python train.py --d_model=256 --head_dim=64 --norm="rmsnorm" --bias="none" --lr_head=0.0105 --batch_tokens=[65536, 131072, 196608]
MLP neurons of a small language model. Each row is named by its layer, matrix (gate and up: input weights; down: output weights) and neuron, and shows model dimensions 0-255. Each number is 128 + 32 x the weight over its row's rms, rounded and kept within 0 to 255. Numbers have three digits each. A neuron's up and down rows have the sign that makes its largest values positive.
After each neuron's rows, "fires on" lists the tokens most often at its 100 highest values on Wikipedia text that the model never trained on.

L7.gate26:177114159113157157110139216139093092113109112120142153058145146112120154147118186175135147080117115159107114158136090109156084146102124146128141133172082079041091128156106207195126119159116103101106123130124081146157183152150138084040089155082077155098153074133130180107187097159145091132163134077186109151064163165117178086144149156129108091170137136114109122198138133123137186160110185169118098138097140110133104082102148138144145111106152110069153163173102089088154123135154126091090131171067105146102120144160124138105135165175127080100136118099122104137130158151080199106143189071148156085098101123171168089102126112088161179165169121171089117077135140112157132105142110117130104183180093136110128101106192135119125092124140144150167135186149149144094149097142133
L7.up26:100080171107203092121199130144172098150108106146111123168103158076176130151105160086152135083084150111073092138125158139160068119104161113152100160113127147109154092148164143118152169091162080123154149190116146102125148168114134078158116110150096173112082106083088168196092099142120084093200122164136073158053152125122186117141169146032160102152103172118151110158125143121159112150143111136059118090091128105105093161126171178156149144107101102126120105160100133166045163192126082108110130134076158179086160140110115126139114160083152176149155150130145099126186163164142092088107108112107114160154187095174124098162151147151157175136114129113116148116161061196146139092183108159130144064143176104124155148095112132182135153158115153150106156176135153142113131113148137
L7.down26:096111107105134076157180152127136098127130177106141088099182141128101136087110111150101207170148167158209158089101121101122143146119164153130197184135140131123177091098142191105091108102123139094117045101131061123129103173137052122152138103086085153160123147118110084106148155132190167124133144154112228071164170099157135168105144144152149086115095123150112191102097148089117082088186127115149132085103178121114106099195126134113166185090093100135159159132134114147170123183131097104154130135134150185105165130072105081144145122150100110112168091133120122109112193109093089170147077153132161142125127123099127106120129161160100116173160131093128094143132128078103139105198092064169124100095104147149150114129089162192154140184147126144124100077142142180128132070132183
fires on: "id", "ing", "ed", " of", "reat", "g"

L5.gate626:125075131140102179141096180114056159110097124133109131131152137124114149133095132148100134184145094097122057124111092082148144124142139110084186110156106190107167151138138121119074149122151115143108125113112149126106232178193129095114161173129076140110103057074141198118146121124064127174142111112140094128116139131141153152196083121073163082127138105133091155120142100087152138125110075100155133177130131146181125136163135145127188144124147098137150120158160142158147111180146164120180125125140193086139128131131136080085146134155199134173197130167053094130170124153168096071125093139111157169128173133126187148105119134166122128113167126148138204100078149151109119140149118114178164103114179072195111113088083218124131074147171131203168147112146123104133122155137149
L5.up626:138132171177161148083105117099137116151134099156115136201137125210125117119095172083119124093119107139144066152155121091221148124073140089067137094117150168096111110164163075150187088116097152089095113088074090094082133153088131112089064124091112135082136100118099157141132117154097137117100124152139101098129115180162148127094098132114132112128212137120127131174139117126094115134138105176143198143056114102111085105088130095062102189136094118094130068089102109154116088166141174127143071135090156135093131142101127124089085142122213124125137119143164200152125132089129063113138138137144103145082178103099116148136057132180084154066155148218127121128158086147121167179140095125128147114054089107122087133118119133123077094127174121166100151176156155124130117105113135
L5.down626:158200084132137110135122145129210120156125151137088139144072151117096134107155151105161106075066143057179131139131155145154104105134139128164152100128147140135139137157096129055162094090159125127149159127104171127085119105104099148068098139156089110142119122116151148120128158133107047110139148092148177157082090110193153093138090115129099112228098187128207134095186103109082135095170119097101083133119123152135145194150164104182099121072165117152059113119107117065134115095130152194140096140133141122131144136114116172092120134059152113107139152099133201101127128149115080108118144104098097122158126191173173078154120129086103162105145135214078126116119110102060142206076125197106110175093111118129100139133140053166107124112118137155143117138157134114167169110113141
fires on: "h", "am", "ent", "wn", "t", "ated"

L2.gate135:157117096111146136128134107082169137103086148073192132173092116132134076167167101101157110113095078152140171131050104092164118127143105155053202050101090067122086196135128108101105186145138146127135080086131114123118104139145141167125087169110123103174180123183126141076177081185094101129065118123105179135145139123077128128123124154133168182151113116113114092109124099104154138146153096089151107110151150169133133059157063125127111109147099114099067101163113141154108153113178085155112149086092132110103135120089133113092120138121176170148088126159172084130118140084116124113132076114082137113135096098123093175190167153104142122024169120090107172118068178131081184108088128111147119177136175141161086157176103141151143137119151140133143084120161160159061135127107100
L2.up135:123104128051113109068092080146168081056173157116211113142148166138124087128181090111124099139134058162106173123071096121136130138126110129142184112074066082168065206164098095113118155141122170112115090102121082149117073122098120126125110140136150137170094145161160119043137103121143147119087185152130123127106172094090178183118139103105197194141097140086111107099103113118175117096150116138152108112154116144100131094202135161099167100135127125123102147138109115191110140165165113156107100113094141135131130108166155154097137112162153152107129143103070122159119096084097105105128074149042114168104109109133115112166112125097099087082138168087124199156114157158128137165147176106111085137120159093132094159119109141150186131112138080103184121123155120219085157147074117
L2.down135:182151109087202070117041056099132164068166161128157140132159163156162103141127111092133027180121100136175101151105094176136147162049106114143130159128127151163065133111140119061130143119129130157134125131059149137095063140075152131095144088143074143170149136090160136102118092097104184114094148139083173160120165092065138132146148137065114152115129172118123178152096106130138158124105149139129084037145129148138169160140137133181172123117136115087112147107124138117140117147127138099117101090106153092146137112183125160143171174132106112120125160100087135111115117120107170174101139147072048134073108063123167109169100114127101077092096153080137099131162112121183079130183131128130157103138197107132131144127085101112175163167115093120133187136078121181126095125130152
fires on: "aw", "eb"

L3.gate233:111136209143077139137179167164076190112089121128145128099141138107174148120122120142095137086102118134153140147093074120087119117155121180095154128129089111181109154150177128089088151196105059112128071167115121117112168173181108132093150136111169139105094105123154158125112135108112137118090115048097147189114128161093136137140152107076111142144096089086147130134159107123178104091082134120195146127127151146150166158131140170105182117143137140149157190125141191094159092109173101088124086117110062151110136161115172105096115114156136146131134124149071117143067088124106104105140111141141086118136193016112106079141137112097131095130101148138154139082084144149092159096143105132153097128178093185211144160138097062116142141095151194075131041160196132154076132105120139
L3.up233:115153113082138092148099149119137133160093139134179106140150128122134148148076118175094120126070083117179139075085081114110111116090123164091139132116108133153096134158122121098060144180156141111094139076060139069128076159165062090105117122087048109097131087141140125115113119019110140213107118098087110190102174112139100143167160077138133147142143136156109157130061104116192123143117161107141120112140131094157132100157179115136170115150117129136215186121083228184086110092126105119164098115159138153090157081084194085153122185136165109151084146141072135139166141139101102146145135157142064149109143058146131084122109095104092105122117105155112141142126120120116169113180152123107096090132136152158163121127130121106174134104209135108154161151190179118143115098113135
L3.down233:130187162063117109117102106135120130109131152118123162126108104143150161111074097164098077122085084125169119099096128158118095108066114151140095182162143178127129129137125123088094139139129140117190142130105133076141092154098103115099101137077117111121070101041166124064165130098145163139096184082111060170070122149135133151141156097120108128076141145124138132134085066101158166122103158141104129171153128184170099107130147150124154132159127089078140151105141143169091102082084082101140127077134109095105175128065153086141134247072120157088070136121053112168141111115077123165137167185124011105138167079137150082136128077103095064127142109098115195117144105103147127140134111133101130096104103150130105121156106142103156175170160134122093154129097117147106084107118184
fires on: "aw", "fer"

L5.gate374:183131134147125091114159164122134146103061116120084112162117066160148100151156153123175101161139215129110125115180184137141161140120123126077089128148069092143087151106142161139117106143095119110142185138127092128096134124083111132101093174203134072185156135148135147115120112183114174071121113093147096168130073128149141166135124114100173156082143146186156141112159185142103109126091094144153164130211113072168135144052154106116146112144184108129102128112209148081122142156115128109131127147145112079153149118150130076090166119072153090134150138161199101130113034123077163135121105167145099191090097104145128134087183149185144117108123086112130149098128154121122083111060126141128100104100107120177142120105136070118080170213119131144082125098109129175109089063150104
L5.up374:097184129121224159106131133137142189167120130113100142081147159122101160127118123132099151084115127151154130095149155128174138112099128084083159159166168125140098162120158157080148098130130128196142127110201086176095145158149099118123143120099117093131108157165079118132137116064134169110155147085154113120092077145109097088144039124098125166168122138095185142113154155070115162174104126108084132078167112140080150175109063066140138078085155122172114138163111130124115126152133128143114183131158158085107113148173175119116142152078125146137090176147093116169168100191083132169082156089104073093127080098168182134088131125081111057144108082148082164131113177111131096092149074072109184118167081177141157134073129119155150167180109139106123212133118162124130164143146100
L5.down374:147159095110170090191166144117109137146118148039167124146159107132141171120095180135155197089177086114174115158137051121173145127137126160112123160093128065095147119118132113129172124157148179157128101102091115139069112145163150140090149095216133122136189180186082112127102128119179101114112154157131154131150107089146064119178105074099124106072116151179100138066165128146099172201145174128121150085100118127129112120171155128056131109172140138168054132109119107099083181132109087073116183156143099173135150124174146153103136060059138132160133139158105091135107125116140123167103069168191122136096107130161150197093151102152124078159107092162175114078142079115153126152125147143065144146110129125135075138064159104106118126159129093132156179125136116153114129120140127
fires on: " |", "en", " –", ":"

L7.gate334:130130045139145139130122153148123145113061126136179094101144092119082168133173129162118150116129090172117112102140089099184151113116105104129088116165073089161149121196116168140146173150168140129125147176171144102092068150102100133086119176093101120139103113128128166186087192106111068115087130082114097176145103194104184080118135164129127108141145157124164192146158125092097067095134116089160115119137133092113124109132070138135087167137097083138074102129166141131134081135155106097156079086120107146146180150158162135097149130184173078115144105123182097126177130112185097166144104197075176136039136093161129157108118145127085118203116110112114159118199144170103134097126139106142116154149081162161137066135160159171104161139096120091092101048141122161153107131191146
L7.up334:131144109156186136136146137127104106158132095164146098115131097145132155098164139100134154121125147132141115138125134129137107084159127131172111132112052118156164255096158137131214072091128142130093112196125102116104141163097127104117107127096089102165203122107132109113160170143121185132129104085063157137142136134094116120138151097179041136130163140150186163075094080088117125150124133097070120145119156082094169153090154144130182110107110144140111125134145177119082089143160136141173122198112144109088129160115153165192087134128068142149077147047125098173142111151119109027187166086164114078103088145128116179154093122128151090121110115160085097086069108176119126163150113146123177127167152136086173117108160165153140111153199169103147148135146172123140143138136147
L7.down334:114127128104185144115117147092127123118119086154165100118149120115105179104169102185127119178110119141166154123166149181128111133110124123102177140084114103131090128108126163194123117141195144096157093143122141088157132121147127198133146148088107135139119101078117130172074179145135137116145158127131137118104176109151172093176097115132127118182115171128075102109112169095127198145136139081162061170078164110151067132088111143049127121147089118129056073215128092178157094145111095131127136108159111146125127098187142130059152101123083065132145176096146102131173173112088143196133167133161189162131093189165127106100196088138106079117102110129100136058176129131085153150141137151050151165129098142148064090114131170172112076126129149165176143110170084138129131166178138
fires on: ":", " ", " |", "="

L5.gate118:170153148130185156133077143144103150125055171144086088107100138135116098064124113113120123123123112121136146166160132201195071179122090095127119197121167105126098115185138149178160157154156056179077119031127151215127197182139090103115114117120191097084125118117175145086184109125148119107123085103210201121142124111153076157127137146123157095134137119184142142123124139141141113140146123147102101143123180143137114085104172108157120131089139138095124132117153167135103132133108123143140179124161120135129104095150112137115089125163134185102149083143124108052137121148119103104137120128166134166144138051153050156108056137130101079085136066160103137088100139054137076154117099106083139129116148129078074146134180093127128147131090136087157126122104191131131094114149080
L5.up118:074126088104128170167105172182137125135109157148099110095162155110150106118110152101086121072089151149191117116179117048201071143098141083102137154075169081113124196149104135111115138124164091136081149083133178138086148090163127119127087123092180133117106166094147194091121096150154157193100094138133038132126154136136082122148108095114076126143149141136191107097094126101106127167097128127090120150115174154167081109081162121128133116084174135099171073119142099121137123140156105177102119147124124138127107131170092138091142126143132153121117085170119129121098175144097192162125131105083181059115114095085082184169103085138109073081156067150101141071091163124170151153139113069064135175135149099132109161116121181138126123078088188092122182092134138076122122101108151
L5.down118:191144139153201139108098164105158182180071152135116093201151152129134147114181126132134120126151160155203097137147161144108092116172118175080102136219102117100114109049100145155152117136202146161181143135132167126106184135120102091196116126151159171072124126083103169178091133170146142144135104159129163128138185159123097109126114165126207114136152150142160082146119143132135135085100091163160152199164139081131124106151160110097112116044182096166104093051133127123104132084148113096098142108109106080171117132159130081119132069118107123149151135128102167133152125095146097133172099134127151168084102158182122105065157140169175120096132106087142173099139131146132137148181113161083171117144118137140105146187145149091079088140102196100066119167156132095150154157140138
fires on: " kn", "ant", " us", "ur", "erv", "iv"

L2.gate4:105168187139106138148120145123130158163184130095134145175110146060104121147152137150205093139197103138142068133163162146111154130146136178165106108107149121119146109152162160170136109131126149143111183107119086091087102110115095118150159114148172109171121145142134158129214100146102135145116095127130070126150130161110124110152120154110091200183135189147134151118092142208207111124031150065162110131157157202140074119148138096113150090097108155138157123152194139129138122197098104114156125128094144148129186133131156107163140175200103147158195091116094153087155149155155150147062109128107184089100123132147135129122143096163103177134132112142091119147105148139111129084139154094147155185115097104051124097126074124121137095077142178146133095140131107089035193123136073
L2.up4:116148186131121106139130088135103166194162191090097157147147153090097156127071146150175150116170114115130109122116163163154175147145171178131044160165146129091148135140185169161151101102132101118115189109072065164131149134111078135164116135106146181126099156105149145138222091112123177128121082084150116147105123157125122139154121148119070167166156180142125090118085103227183132158058122095160099147179144216118177062149074110138126155089151150127148137138139136162114124209151087101134123152111116158139148164162131161167094136128122180127167135110117165080131132137112138149086156133127148111118141172114092107134078081176056166161148126111120115150100148157149100131118149170138129161120084184093079101173105095131136108105106154099139147178134145137055199114130100
L2.down4:091109127122099116144094060100150142113143140114151151134124133116177169090139122137138135097151068098107207091107092207154119167090103182110120160175146072149144122137175132160130090100179107122097152170116140163114113109144139103160087124136108121128135102147103163093168125192101125173140158153130158118103094138058141078151122157130154129101114147113176100117119129143132054183066143140087105103202131164121140171135135115152082171162126120166087099152134126132147128109156104111123144172157145128156186065139118123136110091108144104092129112165121167152117118149168114137122054133118108080123190144176122098090105150144066213151154164186148164189153187087182059123165102149111119133209073142113100146169094189192182151176128155165161097165076133094118102144145168
fires on: " co", " pe", "-", "ium", "\n\n", "ason"

L6.gate418:126034116098089127187117138127106189088101122136152172113123100086196132142097149158163077100126159093131160117091121098094131110153089117227087158081109160154194079160194123166117152092153134046111178186178118148099157123116130111169097119090147071159154125153111129125142151098079100093117123083155155094135137089134064167158132104145153156151104141096123054117124100126155112096108128148187143144144095163159061143132144129147169096125097135077086165131130154140128183097131108125145122123100118107123143138140129187113029130116152078187094116141185110104137098138190133116151099078124125108110152117156159183168124202136114149120079179125109171122123125171147127148138120167151099139135125145153192136109101090149134082178088170095197144176115103114114104090116142
L6.up418:128164110117158106143158147116151067162077091120168120127172082138133130143082173147215063083150139147093157184118151065143205155097109144206130134157083118155085126131156159113114109168172147149096177125153129143132151120104062131130149069101108105118099149212122156146148100117103143159120124188101110155134153161110163112151212092076126089125054107132078150114145129175090104146163123144131120151116144168106109184101167107161131124093136113153094138167104107212097068089096137145138116159136148109134145112139121142166109126141161109113088128166143151143133131070162198083137089162083221157144104128139145150125121045164143155098103132081094189128137121093126142152160069183088098093152124110084091160152134091103160112129137151167091181151151146132121140136179143
L6.down418:120127094158099136133115110090132119133125123107101062171118095149205164137165068111120106147126142133155075178115133142124130149129120118110117120136102166147086112101161112164144195120158143120081131129120127085096084154150141136133090109070154147142142117085118123061120154217155153148135173175151103176141120074119130118134089139059118147136182131082151105123177108082116137125093158180209075141114117143139137164118161181188082141165157108224071121097107111137162142097118130161125145114180124119182122148130128090109126137087147117136125145121077043092157096082135135142138143118139075114059125097146112188127125168176152194087151112110128058154114129102116089088139114143236127122086112120185118096102153106109119148075140062171098051153155100110151088102162113
fires on: "le", "ul", "m", "se", "ree", "ile"

L7.gate338:173137154158106204185145170101103126074076104188202100139113075170135180147125168167120164101103065154127171149139099177095090115087132162109119099107107118130154047157107133138061155119107095039075118134117120168124112133118170103146139107122151115107098162190127119149114152114132154084162096126141066113141169097135101116121164173129102142153161099099116145150135105143095166071104048142130179171104112158124095140160099117114138126138163137163090187136124141084097101136102134153134188121114119108117102125104135143126072135209091103179086127157080110078120103134088105115144141118107073122191078071132153144134122098059078143065139130105166184158097126152062158105163136142145149096061168123140132143104105074147150160082114104154158110115146127157136189173133131
L7.up338:202142110063115122172122153120078062084110063107126146164116106125132126167092130140162072146064088118143089120090104069119173114129175129113096124136172107183141132129116145121146135103074124162147099125123101166087087149154150098133091150144139137073139172120113159141138153190131127185077117135101145121129108148157149147157104080145086115168155126086105077138047111118072147181100127111160081141175091113120126096119125127106136160081122106131114151080239146135128135131160117142149177116174089112090110092107132145155158161150136085078109165126046137101143101137173179149113155098155149109108165103084144109174144146151166111145118090128053146121108153090127195081090186101155081077179106155135108067141056166130139121125065065148102183167143105141144113142112126
L7.down338:065101154205125061141162139152172140136175147129113164102150072146137116159151159121094083142010144158116133126104088165144091115196138136104185115162124106139166103108162108136104154090088128097154113198202135156181148121168069129103134065235148099112085127188138121152122144104099118126160121200130111121119145095085176215135195143086134104154151101225139141148152105126155143030061157171091145084095174125135121136087147127100153125126162112118095131128133121129114123110131108143139165173061128135112132121140124089115089110141106095111107048112100093157097174137072147145093148129081093138140122124120163105121140165138108139119148155113094127118145118089116138160139134101164129105139097135123094144129115109131146098150112135146112080158088204086101110105110137
fires on: " (", "ow", " to", "ose", "wn"

L5.gate185:125123150083145135128171141147148156116119091160198040151163085134160116108148116170146116132111160168131134096134097145178122142125110077112109188120089094116124089176199136163112173121139161161138105122134134080161086137197086116144097137105112095151114150093145112131101141130163104130074153115221123146121187121045123125098137107156151122181120157073126117129105113060123142106099097134119172106108127153166064187067099107100136107155115127137054144113096160139131102111138082137120140169104183122141100131091110150154134063135163109124076123167157058156061178133131152108165127110090133163208183102120092092085083104158100110146111134140098152180108104085100155124163126171177112141168103093133138112089160160149111143077086169178057151131207175141122128145085114
L5.up185:072099155135158117114129175163038131145166108156156066128114081102117137153108171126113143095105152148101119121138156123190180132173120095171069165111123134129080126169196122127138108134197067146135146139136156178056135200150129158134113151116126080140118129144131073123134085091157157141174097161150127060081191137156172088202113109105108161105046130077129156093095150152187130167133095152118206132118145144184100139069153086108135135167150133111172139148102082151096131131145098111125075164151169161120072095163101085142149125075168137137067171130110050111119089108161124103125090156056094118103125122166158101131115153206136070147094128111111162119166141171119115116133101079124074117141096085084121142112101142127118101133175120129131106119139104090106134091130109
L5.down185:090162068121199152136122132183102156131126131121128088156161129057146128149165141143089059132134139150178098103113120140154168158078143114138131112119047118127113095141133128159159148113224116159142197168119160168144091108131100082201117162149122169155112136143121133115093158113187123138120161107086141151149106171049104085129082094127183137145149135113137126073081111125088074122099123125149127083154050079077163167173091106072097142099162189140104156151072070169121086192082154142077110108168066127107097151180156148189146157098139126078088161103123125126080161085110145108138122159126166124148145149161052102081079117163132068117119109123086076128111112113099141150104092105118105090131167122103119088162095164100152114141141139118092152107096132167116136097129100
fires on: "m", "ile"

L2.gate487:147136114152141144164153137140120090118120112203125123151118146150129150135083195076171158129162165143156176110132132167098122128182093172117086112115109120189088085147105150088127119128132110172076077094114120128123142121137171145129201123124186132107194106087124064104243127074081153111156102134151173156132140095134141102132189116072136118150136092173119153093082136149137156132113139204188131156182136149131123139133107137142086122177148169086123110186152141145148193108123123190122167117114106143118144091150145100104096100118092200160129102140147134079158150074123074090141111175108165143152148136146188113108155115126160081163228108147176115089072125176085161161110188072092096127135127131118125155126146093189109145096159112105130127143129147066103154076148174
L2.up487:120107089130107114141191084069172110106138166154143161102134146103122192144061122092165165133166112136115113124179116123160114123128108142102106167100132142123101099121167147072093114144237088112128106117072048143124160133127146184135157132061159110155162121127195145064205122073126169070155101140129150158105174103130111107117174143113151122119129094122134154067117090184125066173083150158147114173158107122159128112121075147098077174169140144053162149153131145137134158075129108141100148124154152142188120109121143122070067067135120144146123118113111158069132130063149106078100073155078123075138149116126150129079123122103122144152159183117192147119159125132131063183097114133103098115136097110126113107170131099203095112130123139139125083117190125102141101074144180
L2.down487:145144201132084099170153094110176132090094117125088173115147119144142123121081087130104091137108082133092061170146113139148118134043129112134140091121193123120148108095189131109095069145113038120153112175112073130131164164118111133188133144098138097109146125183125169105130173132066149155148131130101113069099178100162084146101148111165182137106086112098102109114136128131107067145132110142139099124130115116180151126186110141083108118130133138102156152107124130122097068086141151135132088195140129095112199130081140114170105088123165132137135211159108086103109141125092158123061039151095128108137139129133145136136104100111095139112165152122123177154119089155125137088086011113107083122090074144135058118139090138104109096114092102133131087138109084155178113101201198
fires on: ";", " —"

L2.gate466:083151123151104055132110109138104112139112135169142115127093123129164186077195147126166147151113109137148179139113084170137079154151106137114175085095153200152127085131152127126154148146147146052102078172111134103224141143159157155125146148106112146032099121149116148104138081099135106104154111119115110147121104147152134074117114093118152167178084136122141137053125146160133145133118215105123120088131174083140137132158119083084109135131210119116075174173138092106151127129116173111130134132149151129196150132109140129102153128130076164183094148118123110081134136095100096119133130173083105053160134117133140137076165194098086120162159145085185077127100097144111139123093129167123035104043113149164103072086108131135168099134112105108158075133110094101142186060123121
L2.up466:097118117128164127133171159181102099127128139192169114106127188122107115114149140145136205156080107138089170136087088144108166182126110140136115125121155141186075123164147088099061154143147128043116082135127166152167127094160126118169116129086097150106100123113116116117133087080163180135131074172081121141133120137215170139155120102102105129158174132109115154112147109224152156152091186063177073113122117123157137086149105091090115194144141144115128205174123134096134164134131122144127149116137154079154106108106129151125085125161076141144095094120140164075119106031116097124135110127107128095150107181116151161073118112088093090145131085122216138110139101172103135131087130123098120174079119182180120084134093165105174139095144129131134137123158118097177195056107076
L2.down466:139199188121093113100173162110099111044075180143215133137137107103154157150111127102159151197142102134124102119063140125125134146110169130153139097137132172153103106085133133096129142141154161080104152077108123117154113138164172079129070145152142153097110131148073174143181161035152132095154109116141103100211181137179043148104108114135114179158133113152181145086136111119051115110090161083119154127090124118154157147176111077102153149201121160126119133167107109147148122127065152103153142111090133124121144116144137100120122104174088190153123144144144113088122097123133131159084050130157134074169127128127069164122143089142117130131147134142087121126102212102101162138109087109120063160132087164148123129157111146129148124119145107160149082129150140186203171202132097
fires on: ";", " all", " or"

L9.gate258:138142124097128127158163187157087083129107097080072114128104200133113140150114109145117111114110085118110121157078135113092085093158095187106171148181150101152161160102130114132131143106101106059134160170103101105177141182148120127169097122195121119095133102091145151115139148144101099143056116153166104100103019152124180086134160131078178103232153094114116145149121165100189126074162162114085134142150109166151112151125135141144126174159125130106086150137107094114180099173084125184124096176082148135136134191150149167107125166127124137117150112100138101136078140092112087142095140105111143126126146146122145107121090175116089162195061128098122148145118169143096148075111119110151147145167012101187135068110121134103152124157156106118233114159132143156151119083140102
L9.up258:138066200111116198081126164080168049131126121115102105098170085104140120130121126154173085136083127091103165146112161126143128110111172106171153144083122170148116111138164099105089130149155069134149102134119116139162117170091163115111134096106049165128115121206106095185082109135090154127131087060105144165163198093139171196144147130099097150137127136054152146163117177129117138144112122107102144150145102165155076154140137131051118142102111141160134061068120108152100110140115137128109158122215071153116154155122078081111154117114113105074122117126119164116090169104168104117157116107162140122154109133120086166139139121208131114134139110154102139130139112133130116052165051202232138147134070115102128099144136129110120143199136100150145148093199120132099133156115110
L9.down258:023068109206127152154179166140129227167122192103122157115128033115133147135137115151136102126149085163145089069123149088219117110152135136152109129116163158114097134060113119094163152105106115139165166157162153083174177139120132189167143157088093097113156169155117138101098108125093100140079130138162103099133105055123165149129148140114140147053162093101078129167131171148108142136142155105178112110179132108108107103111169138127181167135158133083104129156139189125134110073114092118136150169078067129096137116183116086092133157122139179083171102137151197131124168114096144137139150177154089111140117100139089117110108149116182122169094150132163139095075157147121119152166127152065086134105156144176126142109161170124170112169133089136139099142126104055101151140117145
fires on: " of", " to", " by", "ing", "out", "an"

L5.gate609:168158127107114098122164086148101142098171140107178136083117073177196131105108155097187107143099091153139182147123103150120103081215080136078158146077147143109117109135116131168091169152162138080110173115093119140125080115088117152152173145085115058143199138104106132160115141138096146161055160114115058179143142120080094121160128093126166174125153145087124122130164106116171153114157146134089173171132199119122077117069123192121110175166131166156118127123077145063051133128133139103163163141145129157095129151109154114100133157155164124132156127097145094061144134155176154169171084071148144137185137170172137045106159134136139107161127097170114118148107122168171122083140131135129088174108144120109113161091131145166070133120118113202123141091109127186076094164125082
L5.up609:112166093175126058167078121166142090100122109170165149099187128154140101114115120156134155087136133060113169162124127180109166131120158100122176135158120124129180160137120115155126131101089149096174122047111137156130104163124171103123155128194090174142073133138107118121184125165097159144121182128137100082129059135175092097067070130122103087107121188108106103123098161153167064155115083132048068120135140089147080138108142163114139138114058142099142153136043157134125111095106127132127194157133087157105178123095075130133114131113156165124123116101123154138139120169131118219194119134146114114103117121119097142096080136144053125128129148072094174128083122119098134176142049111131160142140146154159101137099122112046124127133161112095036147086104105110106078165146134
L5.down609:123106107127119112194153120115195120104116136136112132077181101140117184148151081115136086088101130151133080060181042090179112161187145158105103121165150124101131130116131068102103153111218144163128172096133156128179139113075197149119102177089090114098097126082164082109124149094086176157128091137105137126096125130148091128154082087093169147166079113132139121150136164118069142107141141098187128164125156074166127150116148136125129158114129140099145155188119150124131102150146151183081140062117121137135108092115142151125132081118120160161134136110074163145121224071069120082082089120164157127141138115143110130145161117168064113158119086084114184144139115144142079098148078117070122149143140058125090131191108209180107131168111088142159126144091109128156140141187154
fires on: " tr", "l", "r", "ir", " fl", "re"

L5.gate266:145182138108108121140119163168112136152130127105138157118088096126136089147130039165094096155112112149113094138096095163070150101106153055108170114092103137184148118161172065141092104162124141071130156096149108115115188131145130118189095163112123125084076109121129127124170120129145114128108110166117125191119153121090111110150136128085108163134139068110147155127140128140095113135134136155096141137098109126132138120099168109161083123138101097132153147111173133099122079156066189084129121206188129161128058132116160142058125152140108108175162134090081082146152101164138157106098136096131134153160108174131169188130167116123113108091113182143128105087187094125129137048143147232221096140073127116126136081126074104165126128153077055122205157155114219109137151164141096
L5.up266:171144079124099143148073107131149112130145096099105137158155153166149112137112101146134149172119150150132061104113111124181129150129143132095114111085173149197196090113073123139087125109129202120174136149137108158083109052159177158098075107131115108070105150100141120137137179076109087132084097143167127116129124116112177104115131195158072114144105130187131115100115154122126138176161160218114133168133128108077079116144111158094082132130173121184090169140147124109087134136124188180112117105189134091169072149135101127137187155125061108073115152154132123164115208120101080162115090096167146078087104152089094163131092068119145158168135095132099125136070089153130126141141112173166092095131140086127072147123100108094157138160135040106150137136095098156081196119090159
L5.down266:127078178179087085148161115087145106123133071131093063123149082080119124097108143100109113146085173139114139078107169173100159099099123131158203073128145148101098100128118109127109157106169160138152124095148117157112140097128142192122130101178095186096093136113121119176154162104081119112121152154131123143102135187200124156086080145104115156138186185122116068164128110107183166082162107113156109152118167178112121065116112173086124114057172127064084117130134089163158113126134082096177150127179178100150082081070165138139078142156126168134177159194169143103154067119122142183170156135115129137119112130157132127140113131132161179066141169179058084133160182099124138157164179157057126171166164084166137122137129119142108116168164133096110132129121152109145128139083121
fires on: "ose", "iver", "ow", "vel", "orm"

L3.gate481:179118058144102076143173159147103146144111130164136103144162185149139156139113156041101133127134082124128146103136104058162086146121143090144060125147135098139163174125133093096143121157105103117131107110121077187140175100191161122149140139139163113128096176153093144054169069118142062116105108145155100123094115123141117126122103106156119123134192157156164149163137086169164100103118110107129127203076169131130145087139113148123135186119133074121145059107124116138128121122156135201201142107132140067143102049150131170044090082161143115139126082137099168114090152136085148080127095138072146077130099137147101123144101127128151118119110146096190158183114141111129046173119133158183139091065114099101104149149157130126125127159150187172089075118130145193205146121111129
L3.up481:114125045128134159119159159126124146139092117171140082131141151115150153125150126110138203106137123140150151133140162075157133133133179079111054159095148078081148197187147080146147114126169136116124169117119090170119194112154120063110132172157069080102131140105084160144118108149122113132144136045105095173084117143145156175056106078113094124118206142149192107164176102150170108133162095106102122163114167102161129102094109095109072136088144061128158079106109153168110127114193137113152128085067172128097131127168134105082109104184077075149116074153104114131136126106078133096122103124096153126186125118154059147130190159115154054146148091137127138151124093137157128145111131123189176108146169142118137174105081103127154082074108096133095122129124176136166110080074112
L3.down481:173089100169105210158081152162089137160092135151111120087153125141111114140148119097089094148172109171187091118161161144156116175107136132116134133124113115113123094072108155180175129094165122150227152103153138123121131124177186075135117126156153144122154143128100109155120119037159146124182150135082178121162184144158117169106065175122121134127078135078109176121155149126135136153131135093115125124143201122201148083157084140120124094110133100138124146075117081160088084151102163154098168151144177123150130052151101122104082149099148125127166115122107201121178148107127129137142104078082126179131142106191086138071085159172106198076091088077226113136173094114118091161120160167076129117139126137163126168130128122109127158131185124133106155108161144149137086123131070
fires on: "ant", "erv", " found", "port"